Part of a small language model's weights: RMSNorm before each block, a variant of Adam for these matrices.
MLP neurons of a small language model. Each row is named by its layer, matrix (gate and up: input weights; down: output weights) and neuron, and shows model dimensions 0-255. Each number is 500 + 40 x the weight over its row's rms, rounded and kept within 0 to 999. Numbers have three digits each. A neuron's up and down rows have the sign that makes its largest values positive.
Before each neuron's rows, "fires after" lists the tokens most often just before its 100 highest values on Wikipedia text that the model never trained on. A number after a token or word is its count.

fires after: "at" 20, " f" 17, " kn" 12, "ot" 8, " h" 8, "ort" 4
L4.gate625:528496466524494434482434471554402460532508516491495577523455543441545466492521567546512552439573482433464541540518430543484504446481479474520471510554525533475512489512533497470518474501515541473490397425467464499499449538451455589533530442533443507451519486552517502408474501478512495499491457497477573489466511419515493489502499516535502513527481535474440551420498522540445505499469560440539498502522518492499509521486514515547499522473569438517556537518450522522472542507456479531449483526547557415527506531566434476469540501454480491486479520537587505433522393445482444523518500469448476504461460506455487430492460533552535513459565509530538456493554568481446521552528483486548488464527513380570442484420481484501473506461484501470549478434470441433527491464537439
L4.up625:515479501482519439544498517513443456523473564457516424483483580531445507511529464449461499559487511531510555405566523513536499492552499533531465477504449499471574522514493527544477551503477381463557452505493440551533465553467498456524557433553495483536499512565494518451497546524523591480465463544498459527469519538508482531555459512475471567552506489533499515490408530520547545450472443490460484535491493570461482549563507468546605448480477589494498515468524487582482489513536484487483529446486519511527551539489505484496487438466516491518454506462490505598475526485527567534469498481490499419475518529479465502555531521568524477516568485538464517501568515529515488512536529549361436509467518478520465566467549542425525501488467428442526492571423495524512601480476495
L4.down625:529440507481458500515461543487511562521525491427512511478461448523525516546504535553496487499459516506541515601463523550444478463438488452547511550495515511483528476500484421426469492583452589455491464569447521549535546470470494436485506476543470445512486490478550493494517502500506431472515453524497477371508524509541504515526497509568504403445527519494456501548495535462453501516562453466503501464507520503522452506483534509614525470482531504510517467506501508478475571507529465497400463579564517505502460528441506518582579550572458453479508459471469491462505529490471455528530509512540535521553520493519502504454523480571584574592496521493507500452516562503533513452441462468565447466460514431501504438420511557542452537507498490473464502516509458437460418576420487

fires after: " m" 29, " e" 25, " f" 11, " M" 8
L4.gate288:584487498463507431539566515491561524496510476564516556534530526529478507541482501578477411507426490512560467539492530494470441429541425481501481513513490586554448519529511539553545485419496436540455468503502529551543498528459548486583491483454501468504557536590477534476463458530570475467452530499505485496450500492463509554535526599536568511502474497607528468560452559485502484538463514453500558542514489539507532483538520497563481502481547474521470526502549520502445540498535452517450446495545465467519486496454442480612532484549441516468540462469465517511474496415462510540461457518492536525527446422539533504506560502489528493478542452541497513405548532553477509563569488539528477561492506481445508444478568514496487496438561436521430437488432500465461489490479489
L4.up288:503509517598456498468483574413525506514537530526549422525381431504534463515446468560580555541481570492554530545521430523417482529494543567548459571521507486583556523564459478534513535490528506525474470549488448471460431520548564604509529588475535546538548521476489443526472515460490464514564559507479503492535491533509476473460458498526524449441498528542531504507510497464564450413496452548520499495470471496523492495500484530516413558506483525449501479497516532451461449469454515544484509481547491427538415426453484496530484518549496538470577499489544552472460505427514509474516559476533518529495532607508522489497499520502450488534495570483522517518494544546473469454502492484431566425468503510455523469436491460458477468468518484485488481493509504454469433547460484
L4.down288:465508551570466588512455490420433487464443587469533471462479525514448491544513548487576555450483484495439530466552510552465518475540564500534499485454480484475548525458493488464504530468484417452516530515484478522518483512531528587525481497501547537524534490505492524526525517547468508512507493548499547427407507526519527473484473536585495467549543460531477527456508498477558470463483528431484560527481538509503513488527523456557450584478530537438464457519413487522456555569455456450520460493468457477414560510552476522440484484424486491471516480422616489468452456497489522494569452552441523501522519531441489428516468471468469526481471599470475456505483447494504467518419522512487499483513523517452483468497423514460524509552552485499588512498528441509511550551445392

fires after: " m" 24, "A" 22, " A" 17, " re" 9, " R" 7, " found" 6
L6.gate619:455467509455577468571447477424579529497533474529510556399535490506453534517514453456539501446462523499518546558483564517521516455527508534441481526547438562493469434565542444542531506549510463524474470389555466568502475477472529477479493541569469508491467495503436531502557474479502526501506526496496490439449478510422535495503457562543544513515484490527546514494511465509452410548458521480527472501454485547474473532414424519526499544412555554532503500477545505511457505471522464552521502407559480546458483511445514484559490472476415473523524484487441568452470481521563529495427460524495515556507466508549566447554399538478550506522544489527490486518460528503511478588596478492509520520548445508536498479490544524525526417526541477537565532556513527474491511480496436
L6.up619:473577507493485475485457588499527482532545477562464507514431515485517520549463523537490506465450495508549543490440481432528515511463500495498516421500468493486474535493489479513559482493495525500577450372553532548418495481474515582446499473473459483579490452474504554479518428527486473525475512496404538521460452559547539548537525483462536507563515558546473548476519493466547489478500480483414505503494541447457508558443438476507493459475482503478572450443612506532542533498480527513525489489493529502553532535450432477500505436562456572593490454478511528522437507494496479462488486526486437549435519478572500503494492386538478536503533462466523483495462504563514474481421511522481481545584371494513430508480479506485459490521500472571490473493536466456449566485437524
L6.down619:551564412535462547539496625495439415472489453426501537478504535496534478483524567464471419492471583574528529569458484460474508472486486500438523480551494557496512556622494435465486567526509503505571529439445523495456428486504535452458493478523568466471519530497535492533477497442530498433505532563535533532541474484473478484508468493517479494533488457487396522527471517541476471543550503510509472504515524548519519544470464544479470522528477518442537520529492508539496587517529474492429479523515543519560533459478476516470447498533528472540420528566491453548492468526450491518502607499499426495492448485454473461530496487530526503525445459513468547529547449539488516502550482504506530452479578579477525500484525521498512554510509539547446503481449485342522548453521463

fires after: " O" 30, "O" 29, " W" 10, " F" 5, " o" 5, " f" 4
L3.gate581:465481496480547584486563524485508484547409510474527544498539541455418490514514452519507528519545494451501604507479464502463569514528521531546547566421506499469570503541557432505592506485515491527472593548564516535514482589591470467444508492521493561506489433483491521479477507556483652487483486396470541443506489441485460466496514494524510520524496538520549570537466526508510521527453489527486420486572499547538515494558557523594538542511534529504510479496514578483504431525456431473504487435456498489486530452513506514560445456544494502480513480474443442493460518482446550425497509495499500543509526483440543502479510553410500536494477507487471441542484472512454447511542506494523499499395460494556486499565495517472480446518554496480472561504486454482521458550538509
L3.up581:508406482467443480508561522477509549428480542549490469440524489484515433438560475522582502591475488575507492519532485500452518577529487471505418489494515527457466458544501491348441452490541555481531575468534481479451459473552560505537501536523543487464501504452571476481509571477528484521543489498482530526415447507539476509478474491456495455538443492429510546542509555498447501498530543536548575519463468466513491503631520448482496432463507480495574474505521533500475473547509478488506453535554478496519541583521528540440491524495530516511495501462482482516488459505501451418469485499474524494534544444516481463518524538420483446536497537562533496484594528569529451480575446507547476564522525501605513527465432489436530453515483546490462508464529494508506513443508472
L3.down581:598461441445462514498495447437472512473523573525424516500535438473549517488532483516512519500467445567563516536583516516494456481512435450542363442441494465393490515515503543473431505491447488451497508472490508563444500474449523472562555558469481483465497546563467500499497506519558446500530477529472498479452477508491499484469469500422504493510437474519497448442509512504513542444555528527502541477471486517505499643503485534488466360518428518520603460549498514515455561499562522509479437508546545460508482498516472486481502526518580488468530599531558463494546503493515471505523469553505523488489497535548443487513478497596534487558519550520524470475588525504516484471490527507513501542496488448508497554521458555450559445541482530504500554479492540478575544499474505

fires after: " M" 17, " J" 11, "1" 11, " R" 10, " m" 8, "ou" 4
L4.gate195:544500481504443425542466551495525507522498491471512487483461430526577547545506572568492528447470487507468490551494536548461523419551493489539524494481536525540441464414480499456552538489446439527541499537468530477535462507505511507523531490519518402521536513536527470520519528544440473548544467522508456513490545522502470515496543525541584500466450539501577450511490485529592507424388462489573470531448463503519491524556518506563544466497565471430431467418543516602498485517502520515492491494462480487514509475488558503534557461608446502486464574511514462501495531493546520508482459479571449537553523466455507417565508559492490462545486463486553504576570564455425501526576499452496529502489518508490462420464540535452512485507447494487499454536528409457509519536552499
L4.up195:438543575530498527558520470523551453523479436565525497499547512457444507552511542493502549477459480419477501472491551429491541494520536495566440536482513501530527458455500486492558576477525470513530548543496491459506549418496547477428517518476472551479533457492553553496550502507537520479513468541460454485538493485467530607553502558464539478519473491492529479515462477510567557447418497531528456491494525470501514538525485476503506460430468518463564469509520483556610504511473453573461486495491534543497533541480556464511499450519474576492484553511513460521433534451568473551480542430610458488479532544528508566500481572483451544560468480483488548481480563471490533459504517547489507469487463561472541468473485535409540374537551484497454462465581485435441481439485448
L4.down195:465533503542429583497561546464479554506520506495486518492506505521489462475465537467527492493557510583431533496462507386526532564522469421463501501543493468545483507529591512444448456492584543474518523482498376506497502479526460537514499507416514541538452508489441470463503503474467571437542396464528462518487485479514519510517487477481520545534543485525420557519423496570484477504493480526486483495536529481509485492546581416485462542575500502518540472501522466486554548551501491465500403496484454467447541544517485555489481458557505494520432446565422530511450481504586510496554548533518446454504451470509554476528554514498501548570477522553485533479524440472532466508591501465460489533529542560527488502512485524528530442454592458440489486473525541501461449584488485

fires after: " F" 17, " G" 11, " f" 10, " b" 9, "F" 8, " M" 7
L8.gate313:503454479432463524589487429475513444502488540536458547497486515556508492499504458473507551505527478472474445425537515530422526506434457443484470522468540536522448521436591477558475527502566532496465502450552524505542506498487495472484447473512429490486506537496557563578565458487502552476493471533572521597505543457458501495464520526485524480460514509546465483431496467472435487433525528433554443435522428506515505528561500475533597529485465466465530493545430481532485511497502502533585451469525480453448415479426538539520507523485524484544473506504454481439525513459528534470474477473475566551493484451566541483432545555558511479457515504471511516473502484418478545480530503436470550448499494537478512420499414514494591514480504518483451539508426470433601540479477454
L8.up313:448563476469489469552496428547525496475571523609484522563502551481559453574523520641504591471481538468501479429502491415481505463511505557554539533477506493465518447507528532502546576436514521502530498472549495469535532458496468466455431504546424505564419484517538547487568460460578518501535509480541567492471503513471450516496577589488511507512451533465495558478551489530415521538508466521504507573521485529460500427530474495537512475530496474522507536513500563487538534455536416443502389505507518517501440507515517520553466457531523567505490467542407461458492501475593475519514472496437492507470520479506540539505576550526514469535436480515515506439505561490471515531491476525543519539547560499572519497480500512467535462524440487490564474498471517501461459555452506
L8.down313:439508473498524478524547541524425515476557518490519484469446486478495485478498458505492548524529530420395477528447543465543493489471508491558493500473506556523604497497479510474520498459478450408517426529513502498560477460496477521420513582451486495565462530493507454548473468535473466464569585506472508499537568555456455535527544565501495456553531491478529439512507553481502553500487448553480504480549581456548454522488473485527452516483516509473481483475527471478487540468489520537466462508534424454471490461521518477572505422444441519479465515503522510542414442563500531588539477492487556510505448419523493524536498578451641501534489494476533538533482532498493451460531563528465529466518528430546444559470519404518503508543518410504547502511506493512517433573542571

fires after: " " 23, " F" 17, "ers" 11, " D" 7, " f" 4, "pt" 4
L4.gate157:550506508568496492521578466537445410404438531496524533565454472497456421497493514457479508541550463474523458458542478448500560481472518564464511445482505490525486480506493429537481556483523406536502498485518470457486445549494523443457490496471505559433434544533453530458441506511537602422477497520465486534502501518511468511564519506520473560516490538492530459534532499539515521517556493514394512541527514523495496560467521487501585467527513537542525517550582588471560491511538471497535473433582515486467443478461516476574458489509538418533456475493489544522546514502434559499494454511514531471457512502474450506571515531463548455473559527558499419433529472499535461514474492393438476490504516511539494595487458464479459479474480582423484497503499465525504564446490538
L4.up157:512478416566530473522575542452451462495454560573524475516475479541479488456504521504499490553471444483467446513509498496494478458483479526453448499430495481502558494478462432471489557506488446553447573448443594526497516574444472546487512580504485504514519504497457482462529468515486602530523457556540520461478587489491478565415486490481584464530429461516502503424504542533528497502482440503541524539435559489517448432517492507574479503489530499495526434515469528451494477497431411454428490509534569461486532507532517449510484445507490520489505457558486531491558457481472439499489455489483531470467449494447509570444492545516460516520464541477463495533543550503437498507504428533523413534400540445548469565521384552495530452481465537462511491496495498489432532503508555
L4.down157:493468434569515447528524499503538438504491483473485551484460438422455461419490488531519520488430510479515429496459503647442525493485436532493521481438525467448455501466426476461497513493487504588495478479457504518458541491464534576487560503491467489516506467480469508533437533521523503506551408547569539470503570497475551558421438557475515407533474458525471546471472485511488541470509533499504553448482503500460401481523517504547567470465509545466513521542475477537502471455527477468459506539539523483434566538542512510565552539572529424486531569549509487520532531490524473513504447455510499539454538542504487506449475526464576413535442509600490575521552530526435494499471499573551438519452531502476406505544467497501533448521460511528499471468476499524514551485488483

fires after: "at" 17, " f" 12, " M" 9, " World" 7, "ot" 7
L3.gate163:506495382546550469517439515471504518544596447519459514479488492507545492452602520457515504443507407468511602562499511482532539453476531536457509558482505526484440493463416412461477546486465445513525507471487557496503463472484482537425526451499469461500483488499477575523531491538533440493526534474445486524498507425498504477507505543469448508450464495427476526535482512497473495487499524479538497486491579476504600563555502538522598518489503391482489528523560477504510557514514438467564470548507436531537469456564490454555497455531461465485522497470514531520505453466507459501522464422387559523469567523522531462554518492465452520451501493534483514483478521465539519492524518468502485548516572458495452537446434570504484537443558437433486501439479532532523465515420479
L3.up163:587514487517502487535499524521435416467488485529438552417463522512467518482529468480474485555568510491502491522497491537501515441568575508553527578467501464502542530545474511520547545491504448525443464435419449541510488554633498554516462472532499442502500538559453522534494507466528524450512509462466510524528484446541584480561500488460549525527540523513510546424512554518515589517497469461520567500542581485524574457477540537487467500473526557482534530459523557501495482476460487526511497504509498502515475495528449480530512484468509468492559459491489562494450476388548493588517530481549513474489570469509565527421570583526523531472531446471554476532502533533432518620577424563442523544530489542466467559431501469518491506462503534472500514473496522500532474507464566
L3.down163:526470561553560462507480515498479538503567493497512566478507557463541522462593529469418514497437565488428490591459493568579527496543521518501447574485521502457546476509465529440523528511430412442498439460411420584506498445543540506444535449540503519522486593489479480484512526520517486445587535498523514468572487472495564546487494490531452457510510467461387525479470510562521555505457437488496549534471543518530475527474491451470508405506454465558516508479496521541468554492473469478468477486482427571484479508500456452547471423562549530537516512518494545508487478474485521565507478479512522477497533512508507545511476450460533457497556512406537487557473543547500506481494500540523447450520527473527500563442501484489488494429415473502453585488488484440558512525485532